Weights of a small transformer language model.
Architecture: no biases in attention or MLP, untied embeddings.
MLP neurons of a small language model. Each row is named by its layer, matrix (down: output weights) and neuron, and shows model dimensions 0-127. Each number is 500 + 40 x the weight over its row's rms, rounded and kept within 0 to 999. Numbers have three digits each. A neuron's up and down rows have the sign that makes its largest values positive.
A block is one neuron, or neurons of one layer that tend to fire together. After each block is what it responds to, as a language model described it from the Wikipedia text at the highest values.

L9.down188:481521453482584503443512435537538549522531552514578552477480483465469505496506486494569485481500450533527460487524474440536538472589541525494478490470470530515372534494444494497517529557433581551463438550480523467457452422526511430528468517517531547451450463506491503530568484517558482504473439406535505491472508480476494522514439443508491513527494486430508481489512537496487471440551
Word-final plural suffixes completing a noun split across tokens (sp-aces, tr-acks, excav-ators, t-ours), plus line breaks right after wiki section headings like ===Singapore===.

L7.down38:450496452507463439511488560557512548456540531526491490566530488476514514500523564538551537535546429553542633472449501523532520538493523513582519558488499474462446463534518515478530483471490491519557492492521524508552487408498496487517548515461492573551486437505436526456542485579506553479539542555543419489465583587543501549497543459484454472582548519518568465542511511463581470451478
L7.down44:405518475518429550560572452514491480544551552529497566433505468479474511512434451451554518452484482485503577502564599539516470524498480493447508466451481566505539429565513585484504503530474538506472523597534571483460520535466491526529523559525554502508489480436459488449484468506514607501501437547480527485489532452495508503488538484442413464509471537452543484504503512553466505501481
L7.down128:490511524470434577522456537482544469516484505526522531463413568457554465493523495515481505483450495507528548558508468507483463550519462454420513467459498531473507425498455528560496501454419424453489418489496533446504512508534528443500532498511564487510543521462495474524499494520567510497464516480497489472490488548509441560539523461557561505555430481513497462556443432427464490503497
L7.down136:507543518534461505469394490460495454479485520442503434532492516494568472552485533488470487533469544505501464425548446523476550496522483516544533501508498557465554467503484590478472563506509540533530479554448505468407568532534509464519502473564511502541474444530470469463471466467489463522484514490523473496499505524528502498535461544489523533455505511513499488570526458481479561485493
L7.down405:585534472503501530519457508480490538454521482442508502455472482536485491601467507469521458473484539481433585529400530468479513488500561532509533479503502418530512558476541515551547513486508513554525517542448519535498487544526464522510558541462442500514454477497511513512494504510502534445472500506481552461540511550542448580471485511469459514427532456512471522448549524472490517425467
L7.down484:485441462602459434514475509562469456482456539481512443468467411473523499410432539561548467590434486492557449429473540562493504504543498506485501548612556542541535464428521477488438492548440555546448505486492530397503487553474504513535523478493497527560485571501512585520577496517477477555525485509463504495535504553491459534507515506525474526481546467515481429468417482490493450508539
L7.down518:482552508569407487474497474494500455578553572506531435551468517488482539546521500518489550500488521452396540475521451447503461527504480503510515530463405438525474523455543471514466521514433606513413558552469539478471510466480476530517527559536492458553469556463547538521455520529503481440476526512538527491554514480589557507497465551486433618529456495489452510453556500488535501476488
L7.down523:555448523511518501469458556449511539423539506469409529500499392518483589493492553461526466492515451498566433419508453487481475577507550542464464537503447519462553541492492511467428552484516491540466521501479536488559505481459504511477461496551458470504520512545546483494487518530519521577484609419500503448483484487455465517563489491497440543546495527502453430557525563497481434478549
Column-header cells and pipes in Wikipedia tables, mostly sports standings and career stats (Team, L, Pct, League, Division), plus season and the en dash in sports prose.

L7.down29:496563524523541576541557479516556494563546463481490505527496518519483512522510551499531561499465554499425456486537506452397476475513561495457545494510546455533498555522459472465439517571495595492476474500553531439492475486483470477479465625561489515510537547522507534501483485484527518555524465502553479487508454463456531456445472405475533513439564518497536458514547489570474506511493
L7.down45:552491440482544507478473518423530508457471496515534444480514502493467541526487554515495517497525460455542431456473551506490512456481550480531508513542515586520467503483555506530518491502447561479508476473475493445412543450474525506494539481513469513540477481478571474538396496494517479571553556552490550525505524504552550430536435568476514483498553512573477504515537547509563446484513
L7.down109:515589463488509519528510471496497480494572477502484544544437529458438512536533518474477500527388495545497465543569523548460529579513487456497454522490492502464488492499508519514439512571494529494472532512572526417476473528512483502461511497518466494512511501484513534457587446538506503512497411464487438509473504524500537471496519456545551470466582512466475520434520534498530532533535
L7.down407:474500500520558438562499479544554519455505513526507490467443456457525537435595496581500514465473496534491476506496483531451476536509505553452445498563611487482481491517492530467487423529483506546476414505577489450507488610467494457462497538492529532527499538513512524533554497532562519457528494516457474521492499567518491490419542586523470431481504545529544502497472409521545460594511
L7.down516:534467514522653449564426519492480479506576478491505414519484555488441478489456463467469490574501481592479469544528450517518506505443574525474534490553509465498510525509468467481448529579511512541536479476518538402461473491454480590520555474610546532541435514508466478496514509508528511501493529527486462464552497497492521536466527482460505522492518463531445524502433546472539540491504
L7.down525:570526554495570578532535478508532525540531498444533482444501433599512408510560487490531497496462550533474516472499535471465539496539551459452389486529497505462503533531495467518448543511432486509487464497483530511556440555450513505468515532543498451502517538414505486467483450504464488523529457519458439544440455561526521507460533538498477582485572476531536507433482464507552498536527
L7.down552:504419452524472477606524457449525480534492546499439547490528591435547474535508501490496512452444506492533485520535508559427464458498464504499453511497457523481546492457523530402482512525501492501577468465556537492515596510498430463548519526525464570528564547536450477502481527471522488443531542469555511483516512484551453477474490481543530560482519548437488525519480427510478491488366
L7.down652:463487514472542487516503479367483514472483560549457519498475534476557466493528514581567498444519449474512510506487564469573473503514469518557464497480453535473441500537512465493577522518407469571528465486476440547477500522446518451483529454502523450492538427485483585486482510516478437542490439530448476481504450444567519508457517464450502503439518532515554497487535502547469440541517
The final token of a noun phrase, mostly time spans after a number or quantifier, e.g. two years, recent decades, within days; also section-heading word endings like Reception, topics.

L9.down440:498441433461416544486522549495434502476533565515571486451461443465459511529442468433488486437477453497540546551462519439478524470515571508455568491480487532458503487450533552589489519579475530493536486436500523507538506477507477529580500469527521474422498502479480493426500514499567481522495514531519478479504533581518460502510505522520455466436512516495504541476456516493533518580497
Pipe separators and following column-name starts late in Wikipedia table header rows (| Pts, | Length, | Candidate), plus list joiners like ;, and, or.